Weights of a small GPT-style language model, trained from scratch on English Wikipedia.
Architecture: no biases in attention or MLP, untied embeddings.
MLP neurons of a small language model. Each row is named by its layer, matrix (up: input weights) and neuron, and shows model dimensions 112-175. Each number is 128 + 24 x the weight over its row's rms, rounded and kept within 0 to 255.
Before each neuron's rows, "fires on" lists the tokens most often at its 100 highest values on Wikipedia text that the model never trained on.

fires on: "\"", " |\n", "\n\n", ":", " =\n\n", " of"
L5.up776 [ 94 131 123 118 169  88  88 115 142 152  81 157 103  83 113  81 172  91 106 110 130 139 136 157 110 122 114 128 115 118 130 131 153 101 105  89 107 126 140 148 133 156 142 104 148 153 100 121  96 121 129 153  97 143 118 168  89 129 116 118 139 134  92 170]

fires on: "ing", "es", " Des", "ed"
L3.up498 [122 139  75 122 113 159  89 150 154 145 128 131 111 191 165 146 124 125 129 109 130  98 115 134 128 114 152 129 146 180 132 155 161 143 112  99 180  87 124 125 137 123 132 116  81 141 121  98 135 157  98 150 152 109 114 139 139 152 108 101 104 134 134 141]

fires on: ".\n\n", ".", "\n\n"
L7.up1480 [121 148 153 144 122 146 125 142 127 143 162 147 137 109 105  62 122 129 134  96 127 148 109 143  89 113  84 125 135 137 128 134 150 149  99  96 133 136 144  94 142 148 124 143 143 161  91 169 124 126 118 160  97 148 138 151 107 139 112 179 130 105  70 137]

fires on: ":", "N", "-", "ate", "ed"
L4.up816 [134 139 159 123 148 149 156 149 156 101 139 159 130 127 158 118 135 103 115 143 145 139 147  78 103 108 127 139 138 169 141 129 143 116 134 162 118 107  97  75 151 123 139 139 149 135 138 126 149 140 172 158 116 167 142 166 144 152 109 101 136  92 122 161]

fires on: "on", "ing", "f", "ed", "n", "en"
L4.up820 [ 68 136  50 124  87 105  88 139 115 146 122  97  69 174 180  92 107  88 132  90 144 170  96 146 131  76 112 140 111 120 129 135 126 103 131 119 136 123 117 122 144 164 157 154  86  95 154 132 165 106 135 149 171 147 119 178 116 128 126  77 132 140 105 140]

fires on: " |", " be", " pro", "r", " st", " "
L7.up1521 [184 140 156 142 161 119 118 127 171 159 107 176 143 102  96 127 148 107 101 146 127 118 108 131 109 104 132 169 104 114 139 146 132 116 132 120 125 117 108 155 144 108 120  98  95 125 128 148 113  79 116 137 107 110 102  66 133 146 140 135  90  71 104 143]

fires on: "an", "l", " /", " |", "om"
L4.up1187 [164 124 152 127 103 118 127 156 108 141 111 104  92 115 165 124  88 187 126 146 117 122 144 105 152 100 110 148 137 109  88 136 132 113 167 133  86 102 139 119 138 122 138 111 133 143 144 109 139 132 140 105 164 135 160 140 131 121 108 103 119 143  87 143]

fires on: " and", "ic", "al", "i", "able", "ric"
L3.up816 [161  92 108 146 143 158 123 123 115 144 112 132 106 129 137 144 178 100 127 116 105 138  90 116 170 118 109 153 100  87 126 133 130 112 141 113 157  86  37  95  86 112 107  96 161 137  99 140 110 152 115 134 144 124 119 126 130 134 133 115 116 119  93 145]

fires on: "le", " occ", "r", " pe", "ad"
L3.up243 [158 118 155 150 151 178 138 122 147 133  97 190 126 171 158 143 140 138 140 101  70 146  94 168 135 140 123  90 115 138 144 136 140 137 122 126 124  98 147 166  92 116 200 143 134  95 157 128 166 148 144 139 140 116 124 154 168 130 112 112 188 166 120 127]

fires on: "ed", " including", "ro", " as", " include", ":"
L5.up461 [115 113 168 140 179 123  84 108 153 143 127 163 140 104 148  93 124  97 158 168  97 135 152 149 152 151 123 126 113 164 113 117 135 171 154 159 140 101 116 105 124  86 135 151 150  86 108 138 100 166 133 137 113 129  89 128 148 124 125  76 132 118 124  80]

fires on: "it", "t", "ear", " call", "art"
L5.up220 [108 137 126 101  97 157 109 108 150  90 146 144 153 109 151 103 115 150 136 133 143 179 155 148 199  95  86 161 103 153 101 115 123 129 154 144 140  97 129 140  91 166  95 125 157 127 138 130  96 115  68 115 141  76 138 190  94 180 140 138 150 124 137 119]

fires on: "===", "th", " as", "nd", "==", " \""
L3.up429 [134  90 127 113 140 101 130 159 140 135 117 116 119  96  91 126 112 134 152 139 130 104 124 149 140 126 131 132 106  99  77 121 111 155 147 134 150 173 140 113 144 154 139 113 125 131 101 126  85 127 142 154 187 112 156 158  85  93 117 164 159 159  76 131]

fires on: "',", ":", "on", "es", "ac", "rid"
L4.up141 [156 120 153 159 143 132 134 149 122 148 114 122 117 177 142 112 114 110 128 110 105 115  72 152 133 114 152 116  98 138  95 130 146 139 144 149 125 131  95 163 150 164 180 113 152 122 145 142 118 144  86 150 103 129 144 134 139 111 147 156 133 116 101  93]

fires on: "ed", "ent", "rit", "ut", "ing", "ten"
L4.up865 [130 148 136 169 139 161 152 155 128 108 208 144 154 132 164 147 124 136 139 161 139 126 137 122 103 138 103 113 103 138 131 119 125 133 119 141 107 138  82 116 133 136 116  89 152 114 130  97 104 137 118 122 165 163 162 142 120 108 122 129 121 142 121  94]

fires on: " ev", "iv", "ol", "s", "res"
L7.up1091 [143 149 142 106 154  76 132 169 102 126 156 149 136 129 136 171 120  99 123 158 119 118 141 179 114 111 127 102 188 161 126 148 114 165 163 120 145 120 156 163 128 130 112 117 115 140 132 159 127 122  90 184 131 128 135 140 124 133 179 141 140  68 152 113]

fires on: "th", "nd", "rd", "st", "ird"
L4.up866 [119 119 169 117 134 114  82 137 127 105 134  73 187 116 136 135 125 133 152 120  92  83 104 158 132 137 102 151 110 128 114 160 142  74 131 154 144 123 113 126 116 146 120 160 158 107 135  93 119 123 123 164 120 161 120 111  84  96 136 157 128 103 112  89]

fires on: " and", " or", " years", "ad", "d"
L3.up843 [108 155 139 134 111 130  89 141 108 153 135 106 157 122 100 113 148 145 161 107 159 161 136 122  49  73 150  97 123 140 152  97 108 137 132 113 114 129 128  86 125 147 131 101 124 112 115 203  78 141 130 127 134  86 143 129 143 134 150  87 117 134  99 101]

fires on: "i", "id", "if", "ru", "il", "ran"
L4.up1215 [169 128 133 162 110 111 120 133 103 102 144 136 124 127 100 132 146 181 144 102 111 170  80 142 144  91 111 132 129 129 149 124 134 119  94 145 118 108 150 154 144 159 145 112 148 152 131 169 126 128 117 133 138 130 127  94 146 124 104 136  97 124 141 137]

fires on: "ac", "us", "uc", "as", "is"
L7.up611 [133 123 142 136 141 159 116 113 159 155  90 140 124 103 120  83 129 128  88 128  98 129  70 151 106 117 149 111 128 113  98  98 120 119 144 125  85 165 150 106 116 141 131 137 122 159  98 141 120 118 121 144 123 153 127  97 131 130 107 107  58 134 115 141]

fires on: "in", "ell", "u", "or", "our", "ur"
L7.up366 [138 138 104 143  99 117 115 101 109 122 143  94 144 101 127 156 121 127 119  65  96 164  81 134 122 142 127 115  97  98 152 123 147 117 122 113  92 139  96 124 159 124 137 121 140 136 141 122 125 125 133 146 130 140 110 157 121  90 136 125 127 123 132 123]

fires on: ",", "op", "ign", "ock", " pop", "up"
L5.up46 [114 144 136 104 153 141 114 148  84 150 153 111 137 118 110 131 122 151 118 118 126  77 113 146 117  77 123 167  78 137 167 152 105  98 115  64 170  96 163 124 109 168 168 145 127 111 132 188 145  98  99 140 120 126 116 172 177 135 168 132 102 141 132 122]

fires on: ",", " and", " as"
L7.up1258 [124 130  89 144 125 134 109 140 121 178 123  89 162 109  99 126 161 120 166 132 148 131 135 137 108 100 144 111  88 121 152 123 158 138 185 107 168  68 161 115 119 160 146  90  88 103 123 159 151 114 120 137 123 124 128 152 177 119 122 145 121 165 140 130]

fires on: "2", "d", "ar", "C", "or", "er"
L4.up1181 [ 89 103 136 147 107  88 135  85 103 153 154 150 120 120 132 111  91 150 115 130 130 139  99 145 151 117 104 157 103 127 137 105 126 152 138 173 122 108 112 125 146 148  94 106 105 131  99 164 116 136 173 144  94 129 132 135 140 152 112  79 144  96 136 115]

fires on: "\n\n", "ar", " |", ".\n\n", ")\n\n", "is"
L7.up1049 [123 181 142 148 157 126 121 145 126 155 142 138 165 132 119 113 128  88 137 133 128  88 171 141 125 144 146 114 129 135 120 114 102 130 142 114 125 146 127 112 140 115 120  86 143 123  90 131 121 162 121 126 158 128 121 114 140 151  90 114 123 111 124 105]

fires on: " music", "ri", "ot", "on", " Music", "in"
L5.up1439 [195 118 123 154 100  90  96 131 113 115 107 107  88 154 109 115 138 162 137 165 130 160 109 126  99 144 139 125 113 149 128 137 143  90 106 173 120 103 135 132 110 120 141 148 105 140 134 118 139 142 132 126 145 130 156 154 121 102  69  91 124 127 147 138]

fires on: "i", " and", "e", "ne", " Ang", ","
L5.up88 [113 124 118 133 155 146 143 131 138 109 128 108 146 109 154 122 122 166 107 169  88 168 133 105 160 112 150 117 156 116 137 137 132 130 109 122 107 104  77 165 102 173 154 147 116 116 154 130 123 132 146 148 138 113 132 133 105  87 143 106  93 102 122 136]

fires on: "ed", "ent", "ann", "forman"
L4.up711 [138 127 116 113 119 137 153 114 133 171 137 135 147 102 153 147 106 172 106 138 142 125 157 146  51 150 117 120  82 123  88 109  83 103 104  99 133 163 122  98 140 153 150 100 119 128 160 115 115 144 110 142 140 158 116 156 101 147 144 153  97 142 104 117]

fires on: " ", " In", " was", " of", " |", "ial"
L5.up502 [141 137 159 152 156 113 127 161 109 172 111 118 138 121 147 143 157 115 144 170 119 155 128 128 149 117 131 137 100 140 149 168 133 120 161 145 126 112 127 101 123 161 121 153 134 124 122 171 118 102  81 143 164 159 112  69 154 135 100 108 148  87 130 120]

fires on: ".\n\n", ".", " was", "=="
L3.up1244 [135 178 144 134 167 170 164 118 138 114 133 153 167 133 104 140 117 166 148 112 142 127 140 148 131 130 116 118 136 145 153 123 102 122  94 121 160 100 136 114 129 147 155 127 149 166 111 154 163  92 174 152  95 154 115 144  81 131 142 118 151 111 105 133]

fires on: "re", ".", "it", "qu", " |"
L5.up1276 [105 168 107 146 129 149 115 146 112 149 144 155 143  95 142  52 146 161 110 101 139 112 140 177 109 118 113 178 160 144 119 109 132 125 149 156 135 151 109 104 131 117 129 136 130 123 128 176  90 138 136 149 100  98 169 105 166 165 137 143 133 136 112 129]

fires on: ",", " in", "″", " of", " the", " on"
L5.up790 [132 120 157 144 122 120 116 108 122 105 117 112 119 118  95 103  70  59 130 103 152 132 123 140 121 135 141 143 131 133 163 121  82 184 103 120 103 142 156 128 102 166 127 152 159 139 114 139 196 135 141 135 107 157 133 112 125 192 107 113 111 149 185 101]

fires on: "ey", "ear", "ate", "igh", "it", "ell"
L3.up400 [104 127 146 165 105 144 118  98 161 123 150 160 128 136 178  97 176 121 146 127 128 175 123 133 154 127 126 142 111  92  93 145 108 159 150 125 126 137 119 148 130 145 139 126 144 122 139 163 148 113 125 101 129 113 130 145 143 120 133 162 145 142 118 158]

fires on: "e", "r", "le", "l", " was", "very"
L7.up1279 [179 106  61 132 121 163  72 148 126 134 121 134 134 147 126 115  77 138 144 124 141 156 144 143 105 129 115 145 170 130  80 122 156 129  99 111 117 160 157 130 115 121 120 113  98 141 132 107 135 137 176 148 150 151  96 122  99 132 164 166 143 136 121 144]

fires on: "al", "}", "4", "1", "-y", "Y"
L4.up286 [ 87 137 143 133 102 138 135 175 114 153  95 126 126 141 130 120 134 107 131 103 164 121 147 120 142 163 122 122 100 140  78 139  98 126 137 165 155 137 136 196 168 139 185  70 130 173 116 114 143 157 122 120  93  90 146 133 129 140 157  84  98 134 132 131]

fires on: "2", "3", "5", "1"
L7.up115 [163 113 160 140 115 108 128 124 101 112 153 115 178 130 149 134 145 117 132 101 119 121 121 179 126 166 152 153 152 124 106 131 156 129 121 129 149 148 107 172 142 123 123  59 142 124 146 119 161 166 122 137  94 136 169 135 127 156 134 134 124 131 118 120]

fires on: " |", "-", ",", ":", " in", "″N"
L4.up149 [148 145 156 150 159  91 104 133 148 113 151 115 156 137  95 113  91 104 100  71 107 112 135 144 106 162 141 140 159 186 147 129 130 127 123 108 142  87 132 165 117 161 137 152 133 118 125 102 147 123 117 140 130 143 140 112 136 125  93 117 178 140 133 166]

fires on: " de", " ann", "ad", " des", "ron", " al"
L5.up1235 [140 130 110 144  94 100 127 159 137 110 143 158 101 131 141 120 115 102 109 159 122 165 106 115 140 116 121 141  93 155 109 116 184 148 105 111 129 133 120 139 109 161 118 107 102 126 135 128 142 147 150 120 102 161 173 117 120 116 165 117 159 130 156 112]

fires on: "s", ")", "==", "es", "ies"
L5.up175 [109  91 117  89 178 145 106 105 134 150 145  81 121 137 159 137 150 158 105 137 112 143 152 130 142 111  99 152 133 143  97 176 115 125 147 141  97 117 158 124 144 181 115 138 170 120 135 148 117 107 127 121 150 152 143  94 112  64 145 127 132 127 121 162]

fires on: " |", "i", "in", "n", "son", "ing"
L5.up365 [120 134 113 148 110  93 135 147 135 141 127 129  93 165 118  87 150 166 119 187 125  87 100 105 112 126 157 119 132 128 132 134 168 127 112 113 114  54 149  91 137 131 143 142 152 142  94 114 125 137  98 114 111 168 130 152 151 177 117  94 104 135 153 145]

fires on: "u", "is", "c", "ia", "us", "ent"
L4.up1291 [ 96 140 132 122 120 106 140 151  98 147 106 118 146 191 105 160 152 130  85  88 140 156 110 101 111 144 126 140 118 108 135 107 161 167 118 123 114 159  97 157 112 146 105 139  76 118 125 168 141 136  96 107 110 150 133 145 164 104 166 121 145 100 150 119]

fires on: "id", " ev", "i", "ug", "ic", "os"
L4.up1259 [155 115  68 139 120 105 117 113 117 164 130 129 154 134 122 119 125 199 103  70 121 141 113 111 136 115  99 141 122 161 124 126 133 114 127 153 129  94 150 140 142 163 141  89 127 126 145  86 115 111 156 178 152 102 118 126 100 137 154 143 118  96 142 129]

fires on: "op", "el", "th", "ron", "old"
L4.up1449 [147 143  78 162 128 140 175 129 129 127  92 145 177 110 151 137 154 154 166  94 115 150 154 144 118 146 111 118 119 102 165 136 100 120 125 104 167 132 126 170  87 157 145 130  75 127 128 126 149  80 138 101 149 127 106 136 123 102 124  95  75 121 152 141]

fires on: "ent", "ut", "it", "u", "ó", "or"
L3.up626 [142 112  88  93 143 142 119 115 150 116 151 140 132 138 105 163 131 115 106 100  91 174 151 144 141 118 102 162 132  84 130 123 120  76  79 136 161 129  91 138 146 169  95  54 145 155 128 109 122 144 113 118  97 147 108 154 170  99 107 160 126 164 172 149]

fires on: " e", " t", "pisode", " se", " film"
L5.up1467 [119 156 120 139 134 143 112 137 106 124 139 140  84 157 116 163 126 114 144 156  73 144 128 139 140 153  97 164 124 116 144 128 148 117 112 117 139 112 124 175 146 133 101 104 128 111 111 109 140 125 138 159 144 121 134 137 146 171 105 173 109 152  93 131]

fires on: " |", " in", ":", " at", " near", "S"
L4.up483 [154 106 138 134  82  87 146 116 116 158 150 107 189 120 103 122  84 144 117  89 100 113 128 189 118 121 142 148 110 169  62 151 133 126 135 137 105  94 135 151  80 131 121 136 129 151 104 125 131 106 145  96 180 111 123  97 116 145 141 112 157 143  96 164]

fires on: "ann", "osp", " Sp", "p", "r", "e"
L4.up727 [166 110  90 136 131 168 153 195 122 119 125 159 103 117 122 107 127  99 122 140 121 104 164 179 140 118 127 144 130 145 109 123 117 110 106 170 144 114 148  81  83 150 120 160 110 127 122 149 140 133 185 150  94 151 122 102 144 131 172 172 152 128 164 129]

fires on: " |\n", " well", "ar", " |", " am", " pro"
L7.up94 [156 155 199  95 134  98 138 121 177 133 117 135 102 123  99 136 155 136 115 122 129 104 129 158 133 107 137 128 120  99 116 141 137 110 155 144 134 138 109 150 122  96 112 112 173 123 111 129  99 118 108 106 110 112  90 158 118 177 129 102 153  87 112 147]

fires on: "ou", "or", "our", "ure", "it", "l"
L3.up1169 [155  99 143 108 148  93  96 150 182 112 150  80 126 148 119 126 161 112 117  83 123 141 121 123 126  88  97 194 131  79 112 144 118 115 114 143 140 139 132  99 131 143 109 139 120 141 148 184 153 138 120 135 129 125 126 120 115 117  98 118 149 159 128 153]

fires on: "il", "ol", "uk", "p", "ind"
L4.up658 [106 143 127 119 148 113 142 141 137 168 110 152 161 111 108 148 121 155 117 109 122 154 111 132 133 140 127 128 123 140 107 144 128  96 164 139 103 155 153 142 156 117 117  98 116 142  86 141 164 123 151 106 121 157 152 135 106  85 140  71 173 146 133 124]

fires on: " of", "h", " des", "wo", "ia", "enc"
L4.up1345 [111 125 139 142  88 114 111 148 150 149  88 101 136  92 156 146 110  89 131 129 136 131 103 154 120 154 117 141  79 128 120 142  83 157 108 116 118  95 126 119  86 155 163 119 148 137 139 123 104 138 149 125 114 133 150 145 140 107 138 129 133 150 115 130]

fires on: " as", " name", "er", "pisode", "ition"
L7.up1489 [117 142  97 155 139 151 133 110 124  69  94 144 114 146 145 128 116 160 162 102  78 133 142 142 128 125 108 153 124 156 112 162 110 112  94 169 128 162 114 133 145 148 113 151 112 119  91 133 149 165 130 121 121 175 144 156 155 144 104  91 118 121  85 132]

fires on: "ing", "ed", "ind", "es", "r"
L4.up89 [ 87 119  91 150 148 107 145 131 143 145 140  81 143 164 150 131  99 116 126 120 120 144  91 149 130 118 125 122 128 132 129 126 121 135  90 105 177 106 139 111 101 143 127 120 125 142 102 106 133 126 127 106 168 146 118 142 144 136  85 136 119 160 148 142]

fires on: " ", "5", "0", "00", "2", "3"
L7.up529 [142 140 115 123 153 133 133 132 116 113 100 151 100 190 168 149 137 128 138 121 120  98 137 132 150 131  99 150 128 100 148  87 125 135 113 166 156 137 135 114  96 125 129 122 121 124 107 107 111 153 112 101 121 118 127 122 162 136 132 167 143 129 143 159]

fires on: "-", "th", " ", "um"
L4.up685 [113 127 137 147 109 120 119 137 128 120 132 135 128 150 146 154 136 128 144 114  95 137 155 145 127 106 133  56 157 124 130 120 135 116 139 174 136  97  97 176 146 120 133  84 141 124 124 170  91 119 119 130 124 130 112 159 117 107 140 111  74 113 127  81]

fires on: "e", "ib", "ab", "igh", "b"
L3.up70 [175 103 164 114 184 169 126 129 103  98 136 155 123 118 118  97 132 130 165 133 129  95 129 140  88 102 107 136 137 131 139 128 179 149 155 127 141 109 121 133 100 136 157 138 170 157 176 140  92 116 154 104 123  98  53 127 124 120 155 173 143 131 136 148]

fires on: " |", " of", ":"
L7.up168 [136 137 169 136 141 162  78  80 132 126 124 123 145 159 130  95 146 125 139 123 159 123 126  87 144 133 154 106 108 128 122 124 144 148 132 153 107 102  99  61 120  99 132 145 144 113 135 124 123 176 128 108 156 131 111 157 149 149  99 110 103 117 143 146]

fires on: " ", ",", "b", "18", "ong"
L4.up168 [138  88 144 204 121 115 125 143 139  86 111 130 126 103 114  89 127 110  72 153 117 148 133 112 132 145 136  63 121 146 116 150 121 133 126 168 155 120 125 137 142 187 152 162 160 113 133 166 130 163 107  99 150 137 150 125 144 102 140 108  99 107 105 137]

fires on: " Un", "ign", "rit", "ri", "her"
L3.up281 [152 159 140 127 130 137 131 132 112 148 163 100 186 126 110 104 140 152 156 128 138 133 123  90  87 150 168 112 115 116 120 116 175 113 159 115 157  94 137 133 109 145 130 148 127 124 114 133 160 142  92 142 110 138 140 138 106 122 134 136 137 156 103 134]

fires on: "ron", "pl", "ge", "el", " vers", "od"
L4.up1371 [126 142  84  78 134 140 153 121 106 151 127 158 110 134 134 150 159 151 126 110 145 138  99  93  86 106 135  76 108 147 178 134 127 114  98 103 143 125 109 131 110 156 168 149  68 134  82  85 117 101 134 121 144  92 106 105  99 158 118 135  88  78 142 121]

fires on: "pl", " p", " h", " st", " inst", "ol"
L5.up958 [108 142  87 165 143 135 123 151 134 140 157  88 121 128 124 118 137  74 148 110 120 167 138 109  92 148 104 134 133  87 145 139 133 140 123 103 102 149 112 104 138  81 115 158 121 111 109 120 105 126 161 114 117  75  96 147 125 158 116 131 129 159 151  90]

fires on: "ed", "ing", "G", "US"
L4.up1306 [107  85 117 134 128 107 120 128 150 181 116 123 155  95 124  89 105  97 129 157 116 143 164 129  89 151 112 110 184 101 171 147 156 113  85 123 111 148 113 187 147 128 110 133 128 163 129  84 102 105 105 143 113 119  89 125 134 115 120 127 122 136 139 103]

fires on: " d", "D", "g", " —", "ell", "alk"
L3.up1387 [ 89 111 159 157 103 108 109 113 147 162 149  73 141 104 125 115 152 127 175 117 169 121 142 149 121 135 115 121 125 116 105 119 128 107 118 113 143  78 113 124 150 137 157 109 142 128 107 134 104 155 100 131 183 132  95 107 138 127 130 120  94 187 195 138]

fires on: "ra", "ia", "Z", "cl"
L3.up1533 [ 99 104  96 135 136 102 144 130 129 154 154 106 173 104 103  98 129 131 168 108 163 107 119 110  99 110 138 147 165 165  89 105  74  63 133 122  97 160 120 121 134 131 133 123 137 146 109 151 106 127 132 136 112 150  94 156 131 132 191 128 110  94 133  91]

fires on: " and", "’", "ric", "ic", "u", " or"
L3.up456 [108 109 118 127 152 113  95 123 108 129 120 124 116 120 130 121 138 128 148 108 150 158 103 137 140 134 122 178 108  99 128 136  90 131 138 114 127  87  95 118 151 143 117 158 156 129 135 166  86 133 141 146 100 129 154  85 166 144 141 114 131 120 129 173]

fires on: " cre", "ad", "a", "ing", "es"
L7.up48 [138 147  93  98 117 144 142 115 141 136 124 100 139 134 126 126 114  96 124 145 115 132  90 194 146 128 126 102 118 146 104 137 153 128 129 144 163 145 149 106 131 127 133 103  95 133 103 118 138 129 130 135 167 123 114 146 133 116  90 135 153 153 148 131]

fires on: ",", " season", " December"
L4.up4 [138 119 134 130 123 153 123 115 155  71  91 136 157 118  94  79 128 178 126 115 127 151 139  95 114 115 143  98 109 153 132 163 107 140 147 150 106 142  98 117 136 164 135 120 115 116 163 158 110 128 120 163 125 139 102 108 139 104 162 106 111 147 112 155]

fires on: " ", " |", "ad", " All", "ag"
L5.up804 [ 97 153 176 150 158 119 138 137 137 179 138  88 132 117 125 176 119 104 154 129 153 151 145 121 136 129 156 142 115 143  96 101 160 127 120 132 152 140 166 133 160 159 120  98 113 158 103 146 106 117 133 170 171 109 135  84 143 128 108  78 140 134 124 107]

fires on: " was", " is", " were", " |\n"
L5.up1344 [141 142 127  91 111 126 121 140  93 126 115 106 125 162 101  68 128 150  86 114 148 117 132 138 117  90 148 140 157  67 112 113 137 120 170 143 109 102 115 155 120 132 131 117 104  96 119 128 111 110 133 147 133 128  83 125 132 133 113  92 108  89  84  95]

fires on: "==", "\n\n", "-"
L4.up610 [160  95 134  99 136 119 132 156 121 135 125 138  92 139 118 124 121 128 115 162 135 126 136 137 129  74 149 120 138 147  49 165 121 161 174 116 148 107 131 139 155 138 105 102 144 132 131 127 156 124 153 157 145 155 162 172  82  76 148 143 143 111 100 167]

fires on: " of", "ar", "n"
L7.up359 [116 145 155 125  89  73 128 143 131 140 148  95 136 109 133 102 102 133 106 163 114 145  58 163  76 134 127 174 105 153 121 137 119 162 120 140  92 106  78 113 107 176 114 142 137 107 143 137 104 154 110 140 123 104 110 126 130  94 124 106 141 139 128  96]

fires on: "ab", "|---|---|---|---", "|---|---", "osp", "e", "ec"
L5.up772 [ 85  96 159 105 160 154 124 168 132 127 154 156 128 130 150  89 107 174 128 119  45 127 155 168 108  92 137 135 162 127 122  63 156 128 149 121 115 130 112 186  92 129 122 132 144 117 145 104 128 121 147 108 164 141  99 107 121 131 138 148 156 125  93 108]

fires on: " and", "'s", "’", "j", "ip", "'"
L3.up912 [103 107 149 150 130 104 103 160 108 128 137 133 120  80 110 149 160 113 167 133 106 154 138 154 132 130 128 106 118 101 112 144  99 145 108 126 105  91 122 144 106 148 101 135 157 143 160 194 106 162 163 135  96 125 119 100 110 156 123 133 155 114 123 126]

fires on: "ing", "g", "ow", "i", "p"
L3.up454 [128 143 132 145 154 113 138 110 117 140 125 159  85 176 108 127 115 153 153 148 102 102 123 120 146 103 122 154 122 117 146 115 151 149 111 123 124 121 146 102 115 148 146 111 155  99 106 126  86 105 152 152 131 144 117  97  98 154 102 109 115 117 127 124]

fires on: "os", "as", "is", "ak", "ats", "us"
L5.up1261 [111 138 156  86 120 122 139 121 122 135 118 122 131 109 128  98  97 198 141 149 110 131  81 127 116 133 115 136 145 146 135 183 143 116 162 122 103 147 158 131 107 126 147 122  85 141 137 134 142 161 116 124 118 177 142  95 117 108 117 117  53 129 179 143]

fires on: " e", " head", "pisode"
L5.up516 [146 120 129 138  98 127 142 146 147 118 100 142  91 131 141 124 137 104 142 173  82 155 118 142 122 152 145 138 121 171  91 149 158 130 125 113 120 143 102 145 141 122 128  58 115 120  87 106 158 103 126  92 154 120 105 161 128 161 139 133 135 142 106  93]

fires on: "-", " name", " ", "ated", "ord", "ames"
L7.up1325 [130 139 152 141 128 153 123 114 123 124 133 151 119 127 128 116 148 117 161 136 126 184 138 109  97 124 139 100 128 165 123 123 136 114 109 149 121 102  65 143 120 142 118  94 116 121 150 120 130 172 124 142  83 151 149 133 101  88 126 125  82  83 116 135]

fires on: "s", "ers", "ors", "ins", "es"
L7.up218 [140 121 129  93 159 136 141 143 104 121 173  90 125 101 135  84 102 141  97 111 111 147 159 162 132 137 110 143 125 141 131 122 124 123 148 116 124 158 146 135 124 173 106 158 110 131  95  82 128 116 128 153 138 123 113 100 174 103 144 121 167 133 118 156]

fires on: " city", " town", "\n\n", "illage", "tern"
L3.up1375 [151 102 113 116 144 147 138 134 128 130 136 127 133 136 136  98 105 134 112 129 146 136 132 108 114 114 149 124 131 122 113 133  91 133 133  93 129 126 147 141 163 171 116  89 125 131 132 101 165 147 146 141 116 185 183 114 133  89 126 109 115 118  72 127]

fires on: "stru", "un", "ail", "ate", "iz", "ut"
L4.up547 [140  84  99 103 117  84 127 126 106 133  93 145 177 140 121 119 160 145 114 144  74 185 150 130 148 122 113 144 146 118 134  95 130 114 144 117 132 151 164 186 132 140 138 131 117 128 163 132 119 142 110 148  94 166 124 132 126 122 157 143  79 172 158 120]

fires on: "ol", " reg", " spec", "ust", "stit", " count"
L5.up553 [130 130 164 101 113  56 138 117 144 136 153 158 124 138 157 149 106 117 121 101 119 188 135 137  61 134 153 114  91 131 161  98 164 124 131  76 129 145 131 148 114 112 155 117 126 122 123 101 148 180 173  99 138 134 111 141 139 120 114 153 154 151 116 133]